From a checkpoint of a small transformer trained on Wikipedia.
Training: a variant of Muon for these matrices, 901M tokens, 6872 steps.
MLP neurons of a small language model. Each row is named by its layer, matrix (gate and up: input weights) and neuron, and shows model dimensions 373-500. Each number is 500 + 50 x the weight over its row's rms, rounded and kept within 0 to 999. Numbers have three digits each. A neuron's up and down rows have the sign that makes its largest values positive.
A block is one neuron, or neurons of one layer that tend to fire together. After each block is what it responds to, as a language model described it from the Wikipedia text at the highest values.

L2.gate246:438543460529557502513582448459435478502532517562496438540553535475452613527572525504451572536472412451533480480509495543523440547407490474486484485513559574535486543541523458582458435436459581387495581507530524527485610440496500553608501503542435497545575430500418458497509517480461443452540510555464525597428567450426434648516511613445517545536563548524484478532458521506534467519472
L2.up246:468558449464490439403484654499463508461443505391531462454556472571465503541585480538496504501489441490574485494477462572531512502468449435447432429543459599428514452564562501520461549463549428547418529492583440475523515502628593470493417542491465541512542536489460418559481475483551493609543432486457477512547454523434577514597569575392509398467518493512586469557544511482497594591440
L2.gate496:540538467424488552476519518496501434491444548429485489433475478510451538426395635459450527560583543453539407521464557460470598525476453491571483548470499419447495444485632570517592504438432553480457460558557491609448408556518577464408394481459530520449529481551493530529431556408528427456494540469368484452474425424540475569549455547508493478518496503513475526514538536568508524457384
L2.up496:448503469554465521487482497462492504601509521544537401510521554513490516471507603556514433629403507529540484414533529477436484465536529484550462470481460502502503458473579407574373464483410670426474410624495462464392486516496459575481511426452435486487425457443477488540501497538539467408572542404459520472465512493449521552596462564408522442525556388494449539506455424480541585491526
Responds to: Capital "It" starting a sentence after a period and referring back to the previous subject (It was, It is); also "It"/"I" word starts in names such as Itas, Ittihad, Iwo Jima.

L7.gate136:484518478530478494657542464386551475497590506499519486452528537549441533486485519482446529588488541529527559469459520518420597457542544410420496457469474561498504614416467439451479457572565467519536484429571522408514418428510510459410482539546445444484476476483451490494477502437523504455541635516412472485470425506448461535507477497459499615517514500522537444468478500464527490463480
L7.up136:445542526515430480476484503471493518487579552468484525435429423547506440422427589607437517470678456503527460538532504450575520461430517513440509437526571437450500529580504498459542479486413429544455453417480528549497387609523492461424419499530535426495469483562505449470531522483430477481431438440465437511441516541492589527495503506446591530559506485552512466469523492467479450478444
L7.gate208:533464508462504552499436491470525548545465501489447511490463541486420534596506448461553485371465509468371479505667541402407470382511507489480508528486411550417484495465533475420523537478478528491429470410484543568499362538487418527450561509460531468495488450581518418401467434497453494558462420489503559469516491445443453516582481401405488493473518496485511464482519472599447508462541
L7.up208:520512503512512536461510409513424488522502502577463518516415423463466415523425443451467483402480484494522511516594496508479443555463428436544513500558521489477437504496571516512451491481517539448410551532591579486537492483397494559569516574402506522536552487444526529497583545476506460504526509465471549480501526458441570606503424482521465473536439490448474442525487474421400390515501
L7.gate465:482458471519537585438634537419474519462570393507442525581386524488566538505506361571540514531496543554425521496453475491542448582527450490412537529499479447566548522417541510478517522449510591524404547425438495534438463482436443526466463474464437524502573537603481537528531515484532575474511442563464538459473524482574502527517442424441455416488404569470483521563601493532450439460474
L7.up465:482507387525429490583482459532524409448597481519421438465405493506498475519485470452461465409481459583501454513462546630642464515502545448457553497598601572498438543459446512546592526486484572517478485506489439463574508570375514570541451566593434510529593491576546439485470545591538497489398442532518558501424613542431505560539470566473511403493422481507449523480520521475495428502428
L7.gate647:439555480503411543580434403469465444535492532515516491508539518572367475475422590471573453576475454462551527516452491503455515506541465480484546585576490482502505601487543575411511578529482550525575508471538516507550532520480465549473554473476516485473556549411547465445442606562567480478462484427472501483510567514521461535448491345577469500451532468481538567487591513486507419512457
L7.up647:452513488510480447579503483483568485536530475400479430417509508569455474589463474466533479474433443502561505523558522518462526596434531491446582581568449457542448477474533437452432498599556483493495512459494429539525617513545455548535481506509498479509473500408528469461631571637518507554480518419422617532485407479607566476532534527510526493591456477496559548563525471477408358410499
Responds to: Last token of a sentence-initial subject noun, often after "The" and recapping an earlier entity, right before its verb or 's: collections, team, congress.

L6.gate124:491516435442529522466528540490554536492528457439481466511457434452463424480446511464508493482431498518486476499463446506526513518438498500499560431495467489528549479606450515498391518567487507512428492464506520436513530517435553468552524547525561475540491541437482371514533484523550536532591445467523500474565478598567564591492416444456595518448491472439462450507481383448467478476465
L6.up124:527536478436537409551557583462587538527536501456431494510387463523554518600521535403490506503475575523523530444431512476551567561491578495575515415542574599453480581520506557490485526529442463409514533463470447528482547501446452471551496499540551516563459492493537419483496512502438491516457440379445576466538510608506431488459411481512538573500468452422507470542534523462572502523481
L6.gate252:398442468420527450514526481497528560514448559616496394444527550547494424530452485418436488630476648551499481479488534535520464501434520527535489488504518501439541494526402435465488451401524436480545470535497456454435521545533439543498516510483479559575420529452432367479421529485521600481556543537441553558558512512412495486554577567507551425543510535518478481494470489590449389537558
L6.up252:574590585534408481540493402562460550518518529468539520514442521497525507479576416593435479496474469547565455480485537472469536469497422541488473535538531612562572491459487488556531471551453468510511491517415567566485522533500458474572466495429467436561487538553521440491530600413484530538528569501494530422571592489454471495456571483494579460648421459438537488550559441557543511502528
L6.gate258:462539448517556412473445567458494538545546535490445480551443439582580352406493494559415479546528485560410425510493475466483397421450520533432545453508533555483478430487422489482511546504477431547460575529525608534589511540434497551578540569522394523466498478406480419415545447502496462529396517558556519590520456511431547406499517517443553482563536451440550495588503533496479542385496
L6.up258:545621393470609495482521518499514354538569510513467464423512479461505466470536422430510503453482428496512478509468432477557514465429415555461497486497488520572457466501448537448591455512524525434401525513554517517457496587473594535533465470509496399508402540506492490557485522546485599511541562557455496530487530516516456571495502578516535599583455506458460566438505431519513505560449
L6.gate372:483517527499547423516408504560498494462496532552447445555533438542527491508563396452510540493553551565475384411571545546509506445449501512505530488465484538602478512481487501564461554445492465480528411487566636437502560537480524545563530475473432572360537472504541421500425575528486461476515491475476498410417481440486428477572469466540468538467494524480457496516483539460604457619444
L6.up372:547467618616524439543554472486495526492475482437481476466428533513454478423471513478602530551492538494464573560431521529368434513543525479480514458576556470495557530408567446527462568426528444506524470495551599527522568450476572477550511574505491447471458525456519542521468432457580538491538485499447502561481477469374439462451479551517460506573521565565456470532577463509488504569567
L6.gate918:530545545509454485440432577517516529541538532533440505548517484444460586545521564419472497481526480463512474471562492371572592601558521511535504406521500525444532532525445460429469492429604564444519530455547468463456544493536459464564448472476472605451551525473607450517534534545434527465458495481533395485407440409563538590452410442538586528506512463511479496509513569490469520458445
L6.up918:555490533537420605482521555450528512563538518507476486422469553485472629558584553519482488349537567490547441475484567551497527372501532536445508596650568526559560441390429455404435504518499449484450459440500512522587520513468429496577343544501515543557462527525596477554431442414491496516503474486480530475553534501530472514494453525549471456522522463544569612497519519413468512440486
L6.gate970:508446607476534511489506532533449523541596492481511449522476430502495517519484473473582427575510445406601417454498412546517455525521496505618549512497507456490553503487467471464570583521588479575495474451528426421596534399424549490524510587500510510548587544408525444531433447461485496488541546530540448414469592469571429476498505399551531478526540523512516514507474489440422537514442
L6.up970:476509449510500403513412510523487605462511489524482462485589452516449417522545500363472497505537545343544499556466426507538530479407561478414565435462507500401475494562549457418493499477467484369550490532518573475494475500494462561462440444508456478478541518516435527552575459527562487546483515449466468522545470502460568484481520465511488501555514461511458468502463488524490319558501
L6.gate1058:515603573479447575523534505429588488551510498490480540505573448619453476479537539462499480498438624535526493608512507609554587562480507525516585482506498472422470392459423571519442503492493476466560484485486475533517565483465421531462410497614590555599485518426570546487518527531510518507488489563480525519389477504427421460457517568642521479602485494474399519604493479383489532460500
L6.up1058:521532599511508494496459457530581496543578486491535563432481454536457505471585480504500466481515520517571457508525458455473455488468498527445552486557527476504474519584528404427509452487537552437539522513439394518481563493520565517573473447490483574549443498419441467483539564478496500560467395532492495453401349397524480620527468584611528529558434461495520502477547482461508468471401
L6.gate1225:481530527477581470415510454518402533577534514391510519410596438457587556523529483501574436486524559480553505534487566497446478537514410494495513561485421527527465423411411488460435558495598496552463558483465498508502537471510515437425491530475521624589472531499460469511454452458445405479472528498544464482541454559502464466547488505481499614387533490524571523448501505481606573575468
L6.up1225:526520466568529464463456500460458522415511473421554505422470521455500515539609509547588410457553438536498533441546475493453518499475578674522454595524489475492607437507472577479539466591528453601441510455531571423518470471500497470446431580506533576431564435453445521466448569473565517448509478575509502470473534491429529452430572589578482543438610472547551413578498487528525457482507
Responds to: A single capital letter (often W, B, F, K, G) beginning a word after a line break, bracket, quote or hyphen, such as Warid, Wortley, Writing.

L7.gate48:456583546422555424456573512548449453490562503538481584491536487478488411485468456422549517471485555399558450529491497427507528448605543487451506415505504494549494417561530458543581470544546488536541449471485524535475551535447481467591482425540510615478444447483697612507532625529488481557420437626507460556524451537531473497392554586421526537489544438489441517592515531496537555524570
L7.up48:513507663457572462469484516511528617544544477318541430442539459604483447422465556448500495500503572567551439496542437491481521475475519382468451450470508596500511504514509512492536499527503522584575422563498488445474414451569475536553474452515460541511429558531505553536480496514510520560495503577532390502476432468515611512413585542499462421542556560514544492406604559478571505478482
L7.gate199:506424563489512441492555505530517509519462591479437444650555563412511471436436511429461539526460572456434577327443485493411580428609415456506466476482519443489537515502411470516497490506520503536515546514422444543472506529512483442570489451432476462578415504546573538413440593484514500512505473544506438462448525450494468472409467507454569439539564541529548468432557510498479480541512
L7.up199:435487498423533515527348471554496509506501491460573509449460401524473585603510541577549471589445565541605561441461599427563523403443602502505507518451433546477388472570525536525491536479469529561492521480534516523529503544497523576554453545434452490491455585488500473480443465511463569544481426560430487448511489449483422409547459452429555574414476501539526429578446558572488584405555
L7.gate462:554516572463488426491442484489422467447573531544419629531466497510512541509496514542478573495493557574500511496506491533495533466468464494437605538489473479616572463562426505447470523520503458461550586497430437538450534426465565582609515497525478542521419586433506501493577493545456476516475501637431361554475512514452498517520488465514538572543442484534481449514564541505465558498487
L7.up462:438542513463495498521448541574464517507537550473596587492488527456439458467551463525547476505455475543464575484512414472549507488484468583547587587560548535548511508553453434545517568488561543611558509505546482470494452463496462415575515431474545506453491581526555496541455503476502481491452559565468469527596510499506479502541455554517492495563505424430472533535625538510487515499384
L7.gate889:405523468515488398525512475518554574400565503508509571467567588410454390490620459413462530366431527538600492476521508370491534588551495503528544351543446495536463521433543432562531550472497422399570554509513499509460498566497462449563537615493502518507496492548490526538499569534523478457479581472403419508532539398507454498420516473501480523532536536437485515541519510491598528480521
L7.up889:418483471422489538543489489498436559529486522592497462527419479533482428510493429444529441446535328508541508470574467487555555517609510511499498388584535404441457495507485525506488554476533466392534530480573464407357527479480481516521440568390514552557505519505473442565391530544458552505419473553534466460492443492509471520463418549462534583491530486496475497481531539487495515486466
Responds to: First capital-letter piece of a personal name, often a surname or Central/Eastern European name, in lists and tables, such as C(zyż), Z(oltán), Th(éo), and initials like M. or A.

L7.gate512:440478572519554604378561558545394421489499524486542534446546474481466494569518439487525480416511440536541422531401465405459512514542509519386543474469489495529541493455409530520483468524467435558545437490517530517487542489523465486496428538401555468510500572573434646439413458524405522583438495374535505542576541483514593500513589486580547422541561476505532494542508483456594560560481
L7.up512:550370532424468465471432608469441469473524512481514480569437514522523644513419466544604529493449493445490445538439459486559476508513536567402509487498512393581440394547430463459512452512524465494477517462476496440454492413475496474481530587505526414608516598552521498577470433531511527500424458424498523530522465412384415492541533492545502428542528533490460540468443423408436575407451
L7.gate574:517572539469541469446505521509391551368506515495480442502479503532514560517516545537508510390412525541447544567389442463516542467448500522475438509480522465437507400507505468496496631590569448512543474431520588480542472523500552405522468454455468595569569455539515543484471463445469418524506560408507502508502533485484501469583528502592548500490496544545566481500517480410493485442509
L7.up574:468538505510545442498390493501450498420558514487583436500464505439478506430457465519471460493487435588437553508403455435469530458462509504447456463502446466502484427529481446503588529598557488553547528490532418461457497452435558481496493440425523476493516545478438513546467472565435504416454484347527458481594469478401513470528512493504501520534554527561616459382509465591557522491528
L7.gate812:584577490550498469445438481567482550495516611434576424437606589496475459424610524459558578477593446622472549517410491496408468564469618520580526550524548516479506458481364539467512472569509373514449557496539493554495507540488543518573449597515461490484524417472490427511488449480586485430421517505560426487539494525481412559507523469545508544472473525556495472577506523415538496471534
L7.up812:485526530516556551443435579458534556378519510452488459393449397542560487408438462506471453460572433395388505490452566521552467432469416528625462530482456501598460443571481475504589529523534461424525499423445491478575466502567482586454462436485394447521433494447481515495593483423508482527499565493496511466485467580472498477497469549532490544492523442440497485571481413499507447407489
L7.gate1022:419481530415580433462414571529490475436606494531593471395593420528522400440441512443563529489457571501472471400498483454504565517469478491438461574475558470492455491466595441442566527498582401482464529515583480613606531437430497470478512534511440539506480545502517556485443498543546460533488435501491517516520485595417465545511483639498545584372517540429505467528517533494511508546510
L7.up1022:505539495531531411517525477502488540519502509556550496535482521496455556500530501512557591496485552564456468469456520445464496494512458464489360545402471395485502429502527487431551515515558470564428484554429577532478540484574556592541496486454397508422496510523503571454457494531432447575515474383613494370451567550516474478560550493551480557450509489530500529449629479390585526479558
Responds to: Word-final or mid-word pieces inside non-English names and titles (mostly French, also Danish, Italian, Portuguese) in lists and tables, e.g. "mill-e", "fê-te", "voisi-ns".

L6.gate52:544467552442615474491519403427507429516458488539514441540595508516445461526534510525484430469509550563520544469467489467498516419549505563384470466506456480573453532566434548524504456573618584585477509479442474505563568473530519560480520553533518501507560558382406554457435578592597549519462526529422522424579589497527567448481568436498552481558478581470447403494514532418498566532494
L6.up52:484562549600443591557636530517497443503556488350610557392526549529484600517507524473492519450500416413523492448515488448534566519416545549609493573548433412463521577572492464488511491565520516459463452476624602525465527526484475556481475519516511451540419457487518490433468517519493385540516483519518495475454451465451532513503462489457443496538628552566564520508344551436458540445563
L6.gate168:500505443501553559449513449422555626459551550496487427503419538416518476493513496548463539531498420460483395474522558556487444551526489541502605494550499561506538505535565479560443523423431499568421519503467532575478496528459539525416505560460572541409519445461609427474502539490520413512466501437496520488417471550533490478530525620494469394534520535512541481561572439438521544530487
L6.up168:591388511617508447562511485587466569462586499463512451400456570570517443595453498469492461407490532525389515513504443466519419518436450378420486538383426481547601602534485535451426580518501500436518503509562481547474439495455477474500629511455451496455564472515490572470466447512503530489425477474476451559493476469559566487503590506490471409503431560398514521493534497532584449569544
L6.gate178:517492491500465490514480572386549557511484519550541439456549496611498395537530597460495413483495486526426476570502507482612421496424499548533466453482504525452516554463503416530578540413597525414461509474529601559504480445458518477567505456540448550525450473451396465451458508446483417555503522484511507551453538476422552567503467422437465518598525455478502473490503542467481542542416
L6.up178:481495434543566546470474548499505486419456404448526488523483515492576523371567544587456524503454467558437447433535535474605541436376523448543450476485574570482470521560522509539598519554548567498449529537439604539581454481409630482510530457437535556447486554445563454449504489531459546559526425394496470551437492632531425473570499475526524555394456512527435466521472534408514528514438
L6.gate627:546516466619484591548455434542460518562521419544472556454464475473491478491430473441521451415464501492525565535570443486506464541478471546419524475497498501385542549555559508528512577482440534505480528427516474592424498479505514635522530515518414518518562474570513497509376498469461522553567516543550466488494465497445494546475521493484503430464523546511464444525515393445461520515570
L6.up627:443461475491506522597473469543475499469627534522532483521464438407497516447439500492486465403536460556519500467508504438385481516523467509536511558573581532568579513402550497493502512404458496444472508530524505490532589589438415502528525493530493483413451483490552412550466447473499481440473461449464541462501588454539494551533567443542550586428442366495490488597433501528497519474448
L6.gate704:373446564539543422417450544514521474478560480436507490381538427535465584500534478478611528547471552512540448541445507462559512474435546501495503540524508578461496508528468522470555463485472484461496540524552574517528409548397474541461479546516445491523451517407542506518540580411517550566449488457488505452460472452550587533504379532464446505518477412502520539542506527430498472458522
L6.up704:421531518498491500483543490523506442531508452518478543572428406539528397525426434493500495541569600456679408493540450568520468373397542489505448415605428463517562542508472450530484412506528471489540499481484532474591490480424548511465482572463516540510467512524560504432517565487519551474398513455598561594540504510532487559558503524510496526495518478436507504481483577459545524459437
L6.gate733:596487466500529524448404489453516548504539484571452501527518454476500477545538456528538634432459517531435450486545468447467485499493506483463565407478517481557521571436422508458520454479548473439487468499481461501562446519442452501539528515494482490429503472468393423457459617512519482552401548449348466560495506441500543479520500506535430519444512546467490491458457453442471549369604
L6.up733:510593452504553558393545435465509524514468510531462527519542533588551534508554466497573497467462557498489426503656470406452589524485526431479493569524513560524585532479603558451512525501403572580462506504496493482511551537519525484434535504452551485502422432451499487501583527434455507575494477480479473422515443471437501487463524519407474479459483574503459396576532572541479467483518
L6.gate1165:567548471498491442526513434484414498473481512609490522630425452521509405481516477473518453463557403553573477570565478550476569501472492497403578419512529530569488435436477552546481469549507522498589554516506567538558425477557560465472481538473516516572528487524377441554562466516486486463625473535517596541552510482522505464520450470532554543440488474570401549458507487482466457454475
L6.up1165:516501554598437431512406444515491447422547530591535518481446635585513484503539460437522570544506466539450456365392542492529441588471483479457520445535371499574478484522489490520499488430475594473444512450479548480463505556497534449479453520527421618493483619528535586491518493564523544489486433376494516514442473542538480483553521506478439491523450479496569519499546453521487457393522
L6.gate1339:467528432559499499479456498439539548399541478531482520520338493541540483517532423513456515474494440525587415505597510573460484534436477465501538484494551482447517504554474510504558476541515503551509406517548539483490533520397520493395477521537468528559470358469555556564481518426505519585485495453472567530534505505481556529407446478491458565495439506524536463452409475447483517584553
L6.up1339:483599480426502505504572460529443475528496484517497541532510472517461532456443513460462423445469463472400576515474548495496459581494414514476492461418494492527468582490523520561413532517508532495513478494558474443501406479471451433572493453540446471518553523492442461477427551576478514521492573539538585511538480543514441501421518475509584528514476449411587436518573523515534545440456
Responds to: Sentence-initial "It" and nouns like film, school, company, genus that refer back to an article's main topic, usually before was/is.

L6.gate66:428482427469480525447524532505502495504486531503544433538503457542438502506524461556593576632520530517556527546508416525536456479571450446460474487512498536603473481590532517450552406532524418542576452489480547497517494406603517589496540505429558480444520453474441455475493619538457471464530538448490532435540498512559452461480511524514483430536539444567569524532578433526539557511559
L6.up66:474477455475599584434503461491425531456516576453422504535580596427479488557531469435501494502474456537544466441543422402394438489525443428526504518505443457509470531589457537561557519541612628527502480584503570463548535480497552484504469469516444517493426548510482510500492457500529487402565445503529569536531446433532545469447520510551443523575523491526522437462559531447588539479466
L6.gate322:552475515493463359572515533480453495511536495485555474533461474429525542460569485435499525457498500488471476496470538464534518531500451558493507535528518377527594500583375579494537384465557540452502397448486515454527543525502500535476577507477480492545520541513590486530580535512507483599523530451584512544531538410435491564500482491571455467544506552465443510483496412467505565427517
L6.up322:531525548409535524429412521529473470478496421467507480443536535496531488522471516509450463519471513527530514507418523488640462520474447507464415431412549465502511502536389493579476517584464428410674467484633588498356529455597496484457422529540472490514519457489499567461541399422475431549494460561532448544432477470532486455555497512530451579415543598499507440501510570529537525404486
L6.gate537:467459445393504417634423542463474558471623533531497431489442479531490498544454438568457505458473495538483538466572492511510557465464529552424486501465529460506566499551479485568568528527487429607578466587438493472514490486534578560534522501559548477504420500481431545499398472485482538499511441498451468440511452533497459472451470526509558588525595397453490509581467415491491616461542
L6.up537:409558520530568521435471393438498605428486580501548506548540560524443546537532472475510505428469427473546473483517515439426561467454552556528492491442519414500511526463491421562512523534540659460351517551576502473574520491397444467496554436547443519593486429463528454419426421516482445453498413517474484508504545507476445482512498550547458503515492553456513481465483551472474493538526
L6.gate841:536516474496606467495486447475439527429458506592593476453529486539535451523520525438551501491429446491519390421426493460506476596422508455469361520537430539522424475472460458497511410580548458475435556431526504499562497531529494577554409520482583504475461439560495587522464521492559500491499449442504500397485551593502438528513533506513612535437502459443571542514535517449519464525535
L6.up841:508486555507505456467512620499482560451541462525450441438522433432445596522429509472608588422480461445479578507586513498492570588447438529554503489472462517544491477498518559513479410506456416512576496546446468482459542554508424513527453428515472511533508521550480470476562526479444563456515457592584565410479418523507442428440475488447541491526503495477481442559483409525551539441531
L6.gate864:513418556390480488540590553486466584453571484430669432491513498518363504447528388515555517468496515532501569451473421504481646487496523541542519542520426443522512466561529500480543539583401571549552445558525528550582549420402451527570555436437501491464523571509507483508375419542455491472532444393580574558414482597502493526494445582561551459513429440417471507508538425444553525551542
L6.up864:566501503378544499567583556516503518491538478424588484470523544605457435445515371529484575503494489491533563518528424483410610519496537508625574531563452465529493486502422551497519518496393491505520411481524549485485534456469461529642514499432604478600464558457504462546457458594437501526400476561503535534502532498479495603492430592595503491490509476394458550541566482502544527588536
L6.gate1215:565526536477473416425510549515436498405568529484448419422589456578521503470422470482465457474495529478523462427530458553397601604530472615491457433492484478568537458483451514512570450459517434515453465545465567517483545539462530515605404510487517604550468527589447546552475557527367445447510446430521465530556407531331494415519508560456545474497488483419526517498517432492549466489554
L6.up1215:471537522504525448398528548545453479484523471509414479526537598517549536460468436464449474488444454514491545441504507551461581514529408521384568409478546431557448508493427553475562501432463434561509519498465617525530560497496525478550462452526474586541482547498528492551551511495461427416501485568421512547604489484361567355488529524481509420526471436464465494386558392569547383359513
L6.gate1232:542501504369591500521484473455498567596587510442507414474451514458571452434507573442540507409446483601479513524469494508512509467527517587442492479505475581526546542552504559471552456545532499467543450467543481510563520512514538519577481476412510504443471463529508556400522521477581508538470575526490504457548448546412597498510516467649482546567446544445567487416500613474503515531431
L6.up1232:513553523414539514534500574379426499368434396543555554414443542512498514494505433490520415578538472474560498535490523314427523421444344558495482619486484510507503513547452550430519449516449559463438418415562474463498409508490483491564466476473477402570501529582499465435526465586444520494360501454556504465546436559531526578467477471574454490512462502465546481520431483515484525506588
L6.gate1242:530434478470525543489414497533467573419426484484493449433553426427452546452443419528484586573457563516587510502522543546494376472549436582514589478513548543531464487468371452500543505476547467476467547432581596424456581536521437530508489513390516445543473439491471510495553479476368639545592517532489427466558541515565435544494494508575541499560535443478510431431527484535528471520489
L6.up1242:473530537472515475421550447546559478486520559488591484496544559508479617528525490545468459547446470545513532468496479491394478461506500551457546470412567488467519503529570527510464629474434437446488507604424521394507576570444482480568546570470478438570458517466400491499465470469441559492557505541489516524531494469461515543377529516532531484477544504427466534443484472423490583503510
Responds to: Mid-name tokens in non-English proper names and titles (German, French, Italian, Slavic), such as für in Museum für, de, La, inflections.

L2.gate638:475500472441526456499493507436479540588474558511453524392525506498611614464609576541540455477454483504548513488506577454484508644585470563467449614428530538438432506531405480548546462531508463591574609530549536551543489546458516465513525463568517513467484517494496481540530565576507524470490459514522425576566579495507499415554570490467440544639425444540452423500505430511470527534478
L2.up638:504468443545532590537525534546441506499494392453478530475506435508490522502373499489457474463525449531439443616459490481409387529477482463492518463543485548544484424429588510377541614589429475519448539496536455527546584480461468521494549623529531509624497589515466465546511444406500455473542483497590489550521513529495560496521447543428530571461516538545553493465471501376567556521507
L2.gate1053:558566534499530518378506525518517473542466408519454513481474443529533515442486492512527434503499484441487445653539597557487447423577536536547522504509522432456493566410466502536464554520508576474509560547573520489493532432513449548534470498518478523481499469508492539592480492455487422531441489547446622416518567553503455480498560521547471481533511483532500363480552445444653508540653
L2.up1053:413455463469455578491532531441533454589529537431553523547461559479469567421400601495531539475417455508511520520542455484468503546540514445523542468470443469478455428494480464473553467624458512479536529505559529449388554478548449439497446388512451560528537499479495484525496455491472430578379472595476458478501569506499457412576555529521485470565428605578565461485514535525531472526475
Responds to: Single capital letters split off as the first token of a word, abbreviation or initial, often after an opening parenthesis, line break, period or heading marks, as in (WSOP), U.S., Writing.